Weights of a small transformer language model: 10 layers, a variant of Muon for these matrices.
MLP neurons of a small language model. Each row is named by its layer, matrix (gate and up: input weights; down: output weights) and neuron, and shows model dimensions 128-223. Each number is 500 + 40 x the weight over its row's rms, rounded and kept within 0 to 999. Numbers have three digits each. A neuron's up and down rows have the sign that makes its largest values positive.
After each neuron's rows, "fires before" lists the tokens most often just after its 100 highest values on Wikipedia text that the model never trained on; "fires on" lists the tokens most often at its 100 highest values on Wikipedia text that the model never trained on.

L4.gate676:484477505513513483419554436553396423492462531470522504459495486544562487580503510552578539463515481506572435466514515518402508507510442494481512523471499499500471472558489576465459540520470460516499574541464511500507516538481567492536468524552554467492482458528483543464467516536473438468
L4.up676:543501512543480543522473462547486532466530444464507491523530545550533455400485500461523465565469465475508480426445475460469537477431493486494527560485538503539480508512540521524460459527550497546412438526531441489484544499458514481592483512483544577481537484502518520423440508465430524500
L4.down676:528547470505532541516514541528508468513527472501524490460474482517492472458478485496470493478523573470420485518500492469542517576563430535473522523493545504548567442548467448453519523486456500462535549562583417522518447490445458468530445533567502476519464492546529479458565571498484495463
fires before: "y", "ed", "ess", "ist", "ation", "i"
fires on: "m", "e", "up", "in", "g"

L2.gate163:531515506499416530514514492460502469555512444433437434439503573522561478501514507474528428509546585510428470499428506534510543452487472409577578491541448519491475512461479483487551466531465465542528525478417516505464547579511477467614505558469492480440450587606481468549479531449495493487
L2.up163:444516501498536469585479485506477473569482578478463474513547515547498469468441505461540456548537484584530397474529525460471496515447496486414510549484508482475550525494505524558479522497502456514494440578481484485516516502499538485589449500554536555497445477511595483497518471525512559501
L2.down163:448495535470485448500520463514513438523547509509524490486578495409608533430454480483431481455518516544517468452492402524507500519556471482484456465487510479537486524444443546555551512529563482486405491476558591487471460453502472516525495487523483555477499556475462459510509496471460498545
fires before: "n", "ct", "ot", "b", "al", "k"
fires on: "u", "ow", "ri", "or", "b"

L2.gate213:456495566504560485512475471442474609491464481484500437536543477451487577525471433458481466524493576495569529525503495540471499520492489428469520431509510494476448449444498580465549461495531538480498441490546480517576511457565500579480488536487459384485500522486496510595434495531484520434
L2.up213:417580538461492497394480539501545456543495535450479461456522463483466515465475499520463467495463492547541485478512408478549494491562439544538496530513427501535550492498544509487450456498463469563515538523484478560502500408520505572480499450484513439423580445466544529557485498533477448515
L2.down213:477472518487496533483501517484541538524488525546513500522457467507487518567461484475513464430475510574512510473488549588488479531482478523588497501437533505574461468476464524477431514513596546430527458517480480509463485482507593537436458455453486561505469456587442489462451471470438589474
fires before: "ear", "n", "i", "a"
fires on: "y", "h"

L7.gate503:455454552534547490486466490518518448510593552460514475516460490495514514495529554492497517519497521511506579482448514537478514505471485543482462482490457487490551532545510495528534490511502501455482496437519546506480445534517536461465517439519493509483567539506536467477516459492451466473
L7.up503:499526494427440451527509481512522512477546471482553485514442489556525556559482507539520505508459452534483521473409509484510475535566572564530566555482488602495499498476500454582434451496504521523497471600503517524521523521510505460517518437465449500458538489452547479570540585485480467501
L7.down503:570529474500532541527472527506488540475564497511499557450525526532456454454428513449492618419575424505523540561457489529508547466481540523405518492498525498561499627495541484437484492538558496534436508528476527469569506594494477500465552510466551540452423459503499501514514420539519530434
fires before: "on", " |", "ul", "p", "id"
fires on: "es", "ers", "as", "os", "s"

L4.gate698:503533488499547481478483460492518524497457391464409555520396520450547450487484473519510550455550479577518514487517460550465527468452422537526471491553433435473461447548513491514472473486503528485535492428485497536501495536520461547478492491542456442492493509536587529474521511469512498492
L4.up698:465540531502534489534478503456499510571477448495431547462518496443480475526539456460475426531528428476472462521459483540462499404502483542501526501453494412512565543562517522534421501557528483504534471549434559494479481570536426600471490538481487568553541510467559467471548460498599528476
L4.down698:489454555499545442554521491523500513577491548497514473470378489478428462483475505446484474455484478554483459518444454508520506535571477506452470557523477464457520541524519506538471375483564547504496523460489554501531566536542430477529517536543457510550525498594524509481475455582508448523
fires before: "it", "s", "ed", " A", "e"
fires on: "os"

L4.gate340:496503501551490504501633495461498454535468522471462511513548518463490443546469502504519480476546544582500507536474437466441506420471541501441530495582513490484528500491466470537646530496527572583562512515541464510511538465452461521499526503523505450482444485442425532503491412493518488532
L4.up340:533564484484435510496554514501501446517444458503431545529485417526458531491487498533495497504517559530564521470515502548534483514559514515476505562524496552483459440514508490532563527483495565512497492562537483520467505493590494521511514569458480471481480442487480481426481470528512540457
L4.down340:434497448507471452486485516457512518471517486489519476476552533512544523519541546509499554540542485459521549467497432463504471446483521439524446498469557470484508554482593518511529497549527480489492480497495454473443511501543494481465483580442427472455493459493521524457477465572453541555
fires before: "0", "9", "7", "8", "4", "6"
fires on: "6", "ack", "7", "5", "0"

L4.gate452:470533485411477516449494501450456511519514499486523580609501512456524461517527485508570529507399453515554476522532525565523509488527475516498477564465429508457565484562506517422453479488499517501445553517524455481520586557504564479528531477555461544462524530543493518475476536534546498580
L4.up452:503492435558463552534454497533528560506483497543533487519521539513489508472528572495569476605495573539591465518520489502530534508488485487521504489513532495528518480492459516547468538519499517431524468449521540458482454460566395482452550464521536508557572585537468508409552471499499492471
L4.down452:479524447512449538498475463510495485466491541491519525460453501518469476508456511483541540522524444499491483497496567569479407474466481528472486536504579501504533499426541562476473521511490497480535490517463477509489514468507474481463545483514454474514543478514503461467455521489506435550
fires before: "ain", "n", "ov", "ed", "ation", "ie"
fires on: "m", "l", "ow"

L2.gate655:447520543471486521479502450449419537514555448535545476458495425455551497469497455477516523483496426523529517434456511497469493471499509475486515529497533545471461438506467493445507495540464503607480428486488533538574539475532474553533537565494489490519463524425472559435552485422557531597
L2.up655:444506483455510528500502559441500512427488565491486474472491468493576452439548464557512462549483446521459554516521540491440495482530489517489454538532539496462467565438534554478489512579515554421436504424480540535549523510479504554551510491604466527532510498416561487502534535551552513498
L2.down655:480491480524575548466548503424495548476408457449519545540526491466439499519543496541484493478452477464524480452498507476509470487498455493453464521507580531466453520533488446515514505443487489536540515445528536413489519516512430467480503432535457545509543511493546449559518461551485510525
fires before: "v", "le", "ar", "x", " in", ","
fires on: " e", "e", "ed", "h"

L2.gate346:471479526477447486554503458520474552541500587480488460504497453476522521427463517448520519457488425450387485517535475481503526530524468455532525546465540530487549509487559461538489501519520514467512540533519469483506522478515491495548483543489472517546560452439433405467526531523537459504
L2.up346:413482524543482454467460566511523482551455518514501498573486467500498451529492492449458537492486444434472496533512514550468441507483517536541496555564451494446558530517531471507541493499573539510420499528533471527508538517427527500475501481512487509558431429485479495498558433489483514488
L2.down346:533512511494471500480564504538493497508558493505518475494397548528469526443583427490496594445490428500567525500453568635515493499499489555456439490483580459547538521533484540529499459475582477431447533480540545484570511469426483529544500470467469531489538535565506544489474536553561513502
fires before: "\n", "st", " R", "n", " P"
fires on: " |", "y"

L7.gate612:460492505495524454487471504492423549526490488516514516445576501521511498478506561472544499459479514528482480499495514476509530470517533550513550459447535505486427529528454567458544600430469454544413510518506487503496485547525612498477567495512534451535508542469484475512480440574526457540
L7.up612:518457503496504546436536513483457491471497498531504521475515493392519513564517533478534498435535536517538560509535511519484547532483575512509505523468508497465456455479496522533476525407533510487425474490491515535528490446573500462524513535581504567464518462455541443547450423583472587580
L7.down612:553521463478544504495565488551561434477458520549577486492470544398505463459513489554487510528594557505508454618568486485516507506503564404432517533427555446502505524533495483457567548519540470535448457499490527540498490405492616553459480537594504471461482501517544481509503457486458525524
fires before: "\n"
fires on: "\n", "|", "=="

L7.gate106:476548531481511518464492494503499540459552460446595480573519557542511554468566489497497489542461502464490496534390473449500515470490500489500506515541541529452446500537508550480494432459486511539525480555501493496489537414523522480546470511492535507482521472474526509518612442459488522601
L7.up106:484525433479546514468493533490519467564502501500461471490464570532438599496580463414548476488500517496528521571506462459488490458541504434420533478517548495512556528536473486511533507489534510492572538537507517494524485512572511503505516378515486498504464484453503510494522498480534511527
L7.down106:485564523539484492484595462550505482520493456466521457481474560489560542466476516481470452444460540548536541538482401493509512475490537468477520512522442523507549463496475449442508476529565508477533453458561516488470527496476492456519494532526560447569518501476525449526469496582517489462
fires before: "ct", "ud", "u", "ment", "m"
fires on: "u", "re", "l", "le", "art", "ac"

L4.gate145:493466489511577481415528475509392512477483470441450533479507543393475543491516519446452514577548511566495491493513544570490534542542491503531449494518492554523472380428470558499447501462498574519515498523580452472572508423455508549570498546579425568501436493503480534544424505561507532576
L4.up145:510559522413543514474537485517453494540501529542539469472469515571527516573487456507491526508491551441458553560510480524532449524473462370457553535566447465526476474550483547536516560398438446515382533454521503444499512442508626475464440535522565526451476495489445453503485437479437518479
L4.down145:558498556415540456499494498451458465459514470486451443518462494480524518511545560470475527487547531483545404576581503481468522507471511508523481540528489536571479525585504479464510512414520446499523453476586470440538428520485497478562415518425510488505454497480527519537539451554501533502
fires before: "\n", "-", " "
fires on: "\n"

L2.gate680:517500560489483548519459547448452543535494519510542497535547555519494541384586521467517530460543468492507466550563490532477480490427484480483446494463537560502463495489559555544484522546402454561478459503491522443507455499498530513546552442479544516474565491528543530511434481520542480514
L2.up680:443507439439535584476515536480494544488419491467466406394509489463477463547472422466443571479494515430543468536561472437439553562502490493520527523477467490521479561495538450510454476498570449442537484464511470520450526513496487487495544515526483498551460524507521454468471433479530462618
L2.down680:598527485494505518494505536461491504479418495502415445463565477492523500443498459534388518490570490444561542477490483549452529530457510464486541508412511524532591581580509544573439452520542563497471415511484537500481513464518448491523503561429481510553504490502473519461475546418501469530
fires before: "ag", "g", "ad", "v", "e", "a"
fires on: "e", " le"

L2.gate341:452549530497473509532490474516509446561486479481485510467452544526444468555486584482505495509486531538489511550502506493496460463483487522557530487499458464467532425559472483501499444513493510480495432543514502504521521510540505462494544576530498415527430469533496417558489540533550500521
L2.up341:524509504508555503539569540510496471510488464519439539490551493432491497554541552559532461425501448478554592508516465522516513536524463514460468501448442480532504485504487423463453485573529517533458485490460503531500430450538509509501475499492518495511508594478544441478491492432471507627
L2.down341:586499600444469478493557519510562498565506530486577490499439492486486423426485506449508495463517523517440494479462479425443508502483463567495591419507464492433518567489541530541429492487476505538529469488460522457589559484523453494499482496515512524498477478562477488385488467533525480493
fires before: "s", " A", "e", "ed", "qu", "er"
fires on: "os"

L7.gate292:530407519530480545536472486478515553467455545459505529528418499517547490391461461448467464506494451519592466534486525481457434512483482502489526582483505512501503508495473455547515460453476549531519499541418559522460495520461472501502457491565546484538526522467509495481520542508522464526
L7.up292:448501476497490501520472506515489509474509522465523530588509492473481423514530447546508502474437454469522451509453508569522542512442548501553485525469526472538505543537438483477486521503471525535549462590465506552476457513531448545430487470528521520508461582482524463488568447495533513562
L7.down292:515513483543459474526398483453524524427507485499499474473459465484489477474497512463522470491543468535557528480417474451502481502570445478457558477534493465505541511465442537480484367455473551471478514488457519456542510515458470492512524538541495448498548463469498466500464539557474511423
fires before: "y", "ore", "th", "k"
fires on: " ", "f", "el", "or", " st", "e"

L2.gate471:490538536535526448503458502486478396511524543490591505441508539535538557549496522445597495499510509405563530540475498446498506488540437493498464490502502553516501518507536423435472467500551419496518524517510514523526494546475571530467430456590568472497475481552465505509429483464448471505
L2.up471:516542517543455521479515559517500483503439516555574453455483539490479499486416466533539468496439472478532498521486538464509486534437495474478536471548452496471505496572529423495501533458572458537468524488492471557509488481458425467553480542496528580412512461518504480532522391418520504514
L2.down471:514530552543502545503467518507480507512472485480545510469500514457541501468537519486519512401447600448446507441462517517462510534437515566590506501479526489506470470507452417466508529541517480573529515485498492439488381469489513471467532527543487497432523411474507497480506527524461535544
fires before: "y", "i", "ic", "ish"
fires on: "an", "ad", "."

L4.gate12:448512538591510472557516542402451483513585473497515571482446466444521480511568556539425521481481589467437493526562557480536608514520524520458482437555481484506514513508488537552483513526518399507438479508525547536473543516466475505513472471512530547550461485481543470513490493552461549380
L4.up12:530473460527514548433454481492392522469451508458503472448504472464535534490561487509522508539495479530473495493510534469531481492547479554521434495472525486540423453523503482544536471475522500510407531457510478409506497469538460511543517540513503612552504522543472557473527379598472478489
L4.down12:471497547531517497532500472427525503403550495547471531501500564443479437498498474501510473424467419511522486511548418501515489542486562475401538495511471433482503448482480489524549496486441470529489474530515540535499504433454529559528484471470518541483445485450494430511509558492596490506
fires before: "h", "s", "her", "or", "b", "t"
fires on: "ot", "ue", "et", "it", "l"

L2.gate123:541551554596481478475487554449544492441494529537528505478470512455543461512522495479475550496436408525506500458462515510537534555454519554563536439473572519530478549535523548458512405511589475456464501612511496525482422514529518612514460531507450481474482467490529490484534544461483462478
L2.up123:545472532518513488483558441472500408529612543493494549413501505517479524489429511492500426474481471550520542544497491494497546522439401407489475463417509466462395478527555499524561481539537562488487531523479469385480515519449520499458527508507500413556558480419514523477479488547534453563
L2.down123:467462472523528483499532493506506459509434561493494463450528502441553478523494504507482510498512503546525474477554437493445493528450518499489568448502442484491536406545502503468460461486521494485458477514521426546463465554515515501493400481520471503546471521480577569494471470504451490479
fires before: "ies", "on", "if", "ial", "y"
fires on: "ec", "et", "es", "il"

L4.gate652:498563436536430530431447477459508462480466445474516458477439567476507486508507552474455507523537512500502454414529516515510583487492475485534460470530538472488523520475524465456521476451537423520494475487518441457567537497512491511504442541560492517519417522450486515470519515548541505534
L4.up652:513555497530441475564442470469433512523457475500477450509508503466488517508469532594452531557530523493479455480531509496585562510480515535470498515523567529522467525574561472516500537497523456439545470499464512517491466522441528448414512525544497538531464581452472494527512585514490500498
L4.down652:441522444454496491551521520556532492506459446515500506528519452538497532442515561504588523465487535536514499459442471433499485493481508520512514443496511515567579625497482492459405533459478505453570501507438510488540488543441526494452484522517431440499503586554496477430553484434510519447
fires before: "nd", "th", "k", "al", "ct", "g"
fires on: "u", "i"

L4.gate180:497539489518406508503467441461504544557521490521473491537509536466511512454459443490555471464471498463569493490453487518453550511507576495533566527475572566479555434558476532530541501498459544543528494501473540508532516518440480481502440466546591478501482456536439518593434431524517514519
L4.up180:513471484536465502551535570495510435469471541477477401548537487465453480485471532486588492493524536487429463574570514560519439522503516521451518385530520492500441528407545513481479583519453510546508509537503442479490473493502490485494504528452545513449451482495419505496490524485509524532
L4.down180:511529489517449423590460482525546494490476487565463489496487522438512427462486465492495504516451454503527507523518485497440512479547425484494481522465486494469481475534546567541498466527499525486446460530516511462503463509455481526515512503583537444428505609495456431437387552431506463483
fires before: "n", "ic", "all", "b", "is"
fires on: "ver", "l", "b", "ow"

L2.gate156:500536545538488459522476499489559576502423539457418500516539458529542452511466475496501482468607470498509494454485483406551497573454520547521494554529498426515478530495517513482544470442519444499491412462436511494545534472546489497516584511534558478423506552542499491526557541513463502555
L2.up156:530521479535524544554432550455471555449507484487476472528515601527516476539478534490522525524523473468491542516520477432523508473500450532456520454489493444522454525534481462591491456506473471503551452557525526460466504480460526491494557492558551522443466528557475463552522548528526428515
L2.down156:509563589447453446494468473553402445506499503473431400504476485442514580417455465557482517534503451491528484516464465455475535579484575440530480508435479559487516445477563496570503485464514526492481469477427519474535498489544466499503534516532517473470574492452470460517531525561499496575
fires before: "e", "es", "n", "a"
fires on: "ag"

L4.gate659:549497454473482533465484494500492519538524458525539532477463564490516451531480552456519450588523531489416496508415490500531568448491508489552557482485555479484453567555455490529468504488497511430526505532494450506472487539560517495450568421496462503534453530529560535475639443525468539559
L4.up659:476521488512516480548540435503454537467475459530513514555536511619482491460477509562505432418562489465441502579429510557510516495511515522560400535543508507513426517502510482486521550537493578476556416487467551540551581541512500461464563528544486547500471555528444466516430437462424487475
L4.down659:442462403441575477507542488451504479479447472481489447454432515601445530475504511596511493550469495533476487452464437496476561461495540442537561503457487440537475476526476501488464465411504484428521560516508507523476514507450463539507549498528492496500529500486473537478499550485497474472
fires before: "nd", "ro", "al", "re"
fires on: "u", "el", "or"

L2.gate307:479525565544531426465557482499490465425478470539546482504482459441497439499517488431494528470471439532493537437546508487508480487441500505501506493538520459477468448457501492553505526533512515488534488493487533496520536498403543428511490523664450459516479584467461520558516547563605462445
L2.up307:436546535534494480547495491457445450530480458498529477462426475530469523518444495514517513509477467507472464532565450542496513491567533439557475548500429558512482530502465479570410515487555499484521509464446506595486492488595454515525472535533504535443519452516493538490514556500525463487
L2.down307:495481484520512538461430470465548495460492501550543462513472569545587521493506554517513497460486463517541557507623528516520474491472525538508477466480564428478517547501510527513533465479501490458520489495437548500486533520470575446550479418465489552462528498511398506502445545497414504450
fires before: "st", " |", "n"
fires on: "y", ")", "ol"

L4.gate299:525489516544503517542522499519401449479495500416463459493534450527520468520551574515484506456476540510453542416566559518470461501529463536560554550534515492491449479496416472504597532515486491489505489469507461449505517424454424527498540517532505523450492402469552497481477500512533463621
L4.up299:504497510490523554423396501519439558471506521561471561455510564457496535494482585515507526490539462482468520442481531517462460488531515455431469446542587502444521490414549497435617482530467487478439462507501536518590510460498570516554490514525534531525537512487489599495496477534531533509
L4.down299:465442526502480546445526543482521534485522433520563515532454411549510468507418541556423509505469506514479458461533529519569465437517491467526467513538528519521572504529547490421563486444495494531505455505452513491573592466488502483486475518550528537477499521488447524540474530549498446554
fires before: "\n", "s"
fires on: "=", "il", "==", "se", "===", "\n"

L2.gate317:560527577470542529466585475497456432537542472466542515518499583535508517485475520523521497557524501512599513519467499527440558487540512549526498542482542562421458515535507512497551486456568503545509512530520462515480478458490492530565596431439581492549484477516465483535454537514540495483
L2.up317:513507501485509534471511446520474425597530517486510534523573518466518491491525490494467462461459506503469474438436442480507493460546550517448490460525450583525450469430507443518505462507409488446497491541475473462477622454497508497542446512479511460596546442502540471500540566510490540488
L2.down317:567438473517489487492445538448549482493529462506545518550516486500485486489612524429490474476486408527575552495524511468471504460498521526629517522463470486456489509455499535495498467486495552495573470560498552569515486469479518459548472501456546505514503435509479512460504547480453461543
fires before: "b", "or", "oc", "on", "et", "ent"
fires on: "em"

L2.gate102:463479508520477450488468567463507529432473503468475513513442492511526535454493526475514483576503497484512511584497535502519498533494498443530548384489473540518489483414533536516452515522492564508517466449450513569579544484464467500436480486498500506551462513475537519574565492469530496514
L2.up102:535496481536436518454527461517480518483463520466450502487547457479569549436465500476421482497451478468526505512387531438531510551448559450505470458521439469576562536474499519553453491471427466451508509546441487450528470506453484519504510518478550541587517522570530432494404431538523515527
L2.down102:500534495483482498535538421464524504531453575522498468496503517520448498390491576484480442463542436470478535554547541530492487453456513529512451449483515508539490556503480548468500511408440471498480526505525468433443449461572453493503492526532484495500496522522493458421436546501498541495
fires before: "6", "7", "5", "2", "8", "al"
fires on: "5", "2", "0", "3", "1", "t"

L4.gate701:513485522468444527498418494489442495461503428471551469518508461530533451520535514483540514510485482513455481510517503396555401508535554468484532521536513482497505437565470540502575485558494491465496479525569541493519517411453421541490524543570451472558507466549559461478552391450509580433
L4.up701:465440500487512486509505529514510445537478519496495488484435510540489566474510521520532601409590511485466572462450440513448470495507596437493534483530489495578518494468489496501444579515495541504490513440461431492480502606510502462461487508548503506494481521545527460466545535432429531511
L4.down701:500521498566487549462530482433497491462498503483549531438536606488478437521486496493514562500570442532535533496465507432475478477575523486520476534493567456462533458483505484577483460597445516529468531402467464451554477513485551541529506527428442465498516536483537536451467442420426501493
fires before: "ion", "i", "al", "le", "ie", " f"
fires on: "it", "is", " his", "her", "ur", "t"

L7.gate257:477516486488497520592457522499437399488491455479551519557472506496509537476576486531503603522520482494569467436445541505526436507511514574498431506488542493443478569535486471496553475525518505510520522545513530460492527448597483525460569519577527468489473523501477534507460392473465482491
L7.up257:448509521539501465483509504497484469549562419499450473475499436465555510473468495479509534527564462554465496452487558506553471519518459503546419432475506448468510462421448556474480475537458514474509489537465522462598517541533545491473512493533422505488504542518542436509499431532463556589
L7.down257:435443573603525478481461541492529512489440455437514559538499596492539500478474461547497493520477456496506463465479409514487521471554510493522460474514547497490559446511474596518539496520527469544509517451479602439499486481568532491424497475448470512465467539438547480473502452521513437503
fires before: "v", "ar", "le", "ac"
fires on: " e", " E"

L4.gate255:539494554489516459459435520533527517493436405500490471498479456434534599508510489443479547455531513430525510495487459460493543456509418434536589509535561506495455470472481488481517567540488470542508417524541480537511430562466490544525487533551519532415472528523428496440520498521533496469
L4.up255:537533490413532477484477558523520487473485440456486493548430443453542460601490473412518476523531534461518488503473449499540514586503430467534551447443526482466563484537512512465537481537568503491500526453540518493481537536443552595432427507622505503480499432524488458566471494527475490514
L4.down255:493485461548494493518508441549478503514474514430535519569471501547449543552480490548491489537546463510592475459482586542448482474533525495460546424478522520480458497578522457504498542542421553527517496474490522486500493527506475583457497502503495478501441506489508448477520491525594485533
fires before: "ich", "o", "en", "i", "ol"
fires on: " wh", " that", "z", "h"

L2.gate262:558524516501517451463462525489533484539511477500528526509479531507574496472433514560429505486450537456584546487396492533535460572496528505521504467539533454564520591521491465483494474482559560481499503490450459462476553524503513522495511461611505520579567478493496437537504441433519523516
L2.up262:459511481465468542517593522517556499485475527428464459593437481554518541430525517439510472511532550503498456476510473543558482440542491466487482508509573521509470491474572477487469469445509425455470511499476505452444479538478501523499500509521488610474478481446513514481475421461489481490
L2.down262:491542540478482504443499468559533482558496521480482414555523456411506527469460463489517506490476492506416464562556446554556517511519495454490458437544539466545576451528523549537525534505497405485441456488537444484534529512543556539568458501444460482480487509527479510499490549512491522512
fires before: "p", "m", "b"
fires on: " com"

L4.gate136:586489525496528579432497490498483493554534472456537553603465468449469440462587413503425508487495507515541482526497549552547508485541430638552540547493542549538544452554522547442526561529450449543463475520439474510543560514520486540589563541555537491474532475561541512521468549455561379446
L4.up136:457474492525501566430476456531484466550527596513486443479587476581508536502539512574461534430524480518596499571468492493515519451497460490550552460494508543531527410505507519568549467495494541471496551530526492508454475490447521486479458542539514457536423468479570525543509468457561498465
L4.down136:590471581449499496508524550483509509570510462423526522507419533413516503559512485442472468555472567536501560465532548533530514536556515485493502498479490544520486533517479574479437528526453481551495442513538442497506594532524479544477432486465488526584495413511515514430470496584521435476
fires before: "il", "ent", "ic", "or", "i", "b"
fires on: "am", "em", "r", "il", "ed"

L4.gate116:457516541423485517476540449485460501512475426479477443596553497542513491503510521478514496471506505499490505444543456443466505524559504509495550504534488495551536515549505565579453486458463461500514509467512524484542468482457541417490483447537516549472406452434485482560551491476456532498
L4.up116:409521449450446559624439495594523494527514435455551528500548562519523525483510483505441482519531567515498506510498546609440511532485463518489469631475440493483533519503486611489480496505507525512525487525488469519498538451479463482560481424495497576504466482495516445427513423503528468462
L4.down116:500545552578479565564499529471484530522548455517513451513534471441451534514491488521472466534503563509450547498587473510526434444530562442606517537517541510535461527426468572502507509498456439521538541479483507518481413498486478462541540450457492479577482462514588443559446459467548514467
fires before: "5", "7", "8", "1", "3", "0"
fires on: "4", "1", "9", "5", "3", "0"

L2.gate72:542477429494438486566512498463432416526522499488461501521516526489543488485528509472468475530467502516527535579519464467488412460555464431476495482482493532409419541530477488553500478518484399562456499507530470483572535572545526494479415524502471472507432450551487515518488543473518570502
L2.up72:530491469513504532536461627417500489556603504493583458458537527468501449482503525475438537517525466531501454507513570451496499486441481478499504474521472468471520439563461479490458542465491384500500467484539472437587462553497512514574484601472460459461516451470555530540430498508501533538
L2.down72:481499576476509470510587504503514445567452495463494491460520507475507579500549448534578438450515425522446503522553502475551419469501499423451540461542503492530425501518497499508468481540497467409455534506562503567507472449488462441489577543457445503507561439506501550467574519581566506509
fires before: "in", "l", "id", "ion", "or", "e"
fires on: "v", "ess", "ir", "ect", "ed"

L7.gate546:466506532529490485517434463492546544529460490446570464479481494521502529541491570539427432542477568538606461434519533544481563464580555462536516428517500531509431476510511479516549481467527485560569506478472551538460445514502508485466479480492528532517517555458525473539444457463482537437
L7.up546:516568497488534523506478548491510547469532515550521460492497531442517509467527610457552467464552421553486480482497465495509422599493460533483491504511443406563490474511525490435512416475502418530401505439524496443505508473468490407514483568485461458482511468515501532560511482494469463461
L7.down546:606483506518524497463517409556556489534545493475439563505485460518490399447522456521491411435459517498476519510533529530522465546475465499442523527472524500519486514460542500489499495539489548482515538490554506508474394556498506461476525465478606512479532526470522431485460449425533463545
fires before: "==", "The", "===", "S", "I", "B"
fires on: "\n"

L2.gate255:507563494424478520475514485482430414543475550453552486509433451538550433470462437440479497509506536457451449440517465514520471567486528454499526501579432447517487518494461460532528517469494430487388498542531446519464457524518408503458483453526493516465502494493529484487449489502502457546
L2.up255:455547540435475448488496513481446481456392496508551536500528507533514496534544442515539544445523570483460462498509528475548466491529534471510437477542487559536476548433454512467465520533445435510507469564524482429517451524557525431553519504422520557513498492541517435488494448437522554461
L2.down255:563509521455497502508536525493446496525561504503467495471535423432540432505526545496496515586498481492472482587525510485438524448499533528464445562517558455512507556516472521501481522468471541452486487493450549463553561467606479504515444510537499502532496483500461496527475512549477501555
fires before: "er", "p", "b", "it", "r", "s"
fires on: "st", "ro", "ed", "ot", "ent"

L2.gate348:497496579528450529501458453398563512438583494498516448511491425444441555567488502520505499500513518618460529471474447483496587483481564499521455505462535503450526545539583493482530501503549498533507474499544479499519446418496468600529491558534449474500526459593529487437452506479471528461
L2.up348:589581501495435534471553469506519433485547509587464593561530468521556509466490571558497452465516404487506592423572465504523509501525525445563464503497568565503487495440488474501483560464499501490440452483549499493531415481501504532474500486524469472457436470509500521476491497519504512521
L2.down348:532484480481525531577493469422431469548536490477461509455491534465538508518516552496452465491508526566570460507565506573529497611573504508513468513525607501554558539538515539527476541483485489434493506500474482448469424489478456508549478594536503496557557517501487458485562470508465486571
fires before: "ies", "if", "ial", "it", "b", "ce"
fires on: "ec", "et", "er", "|", "en", "x"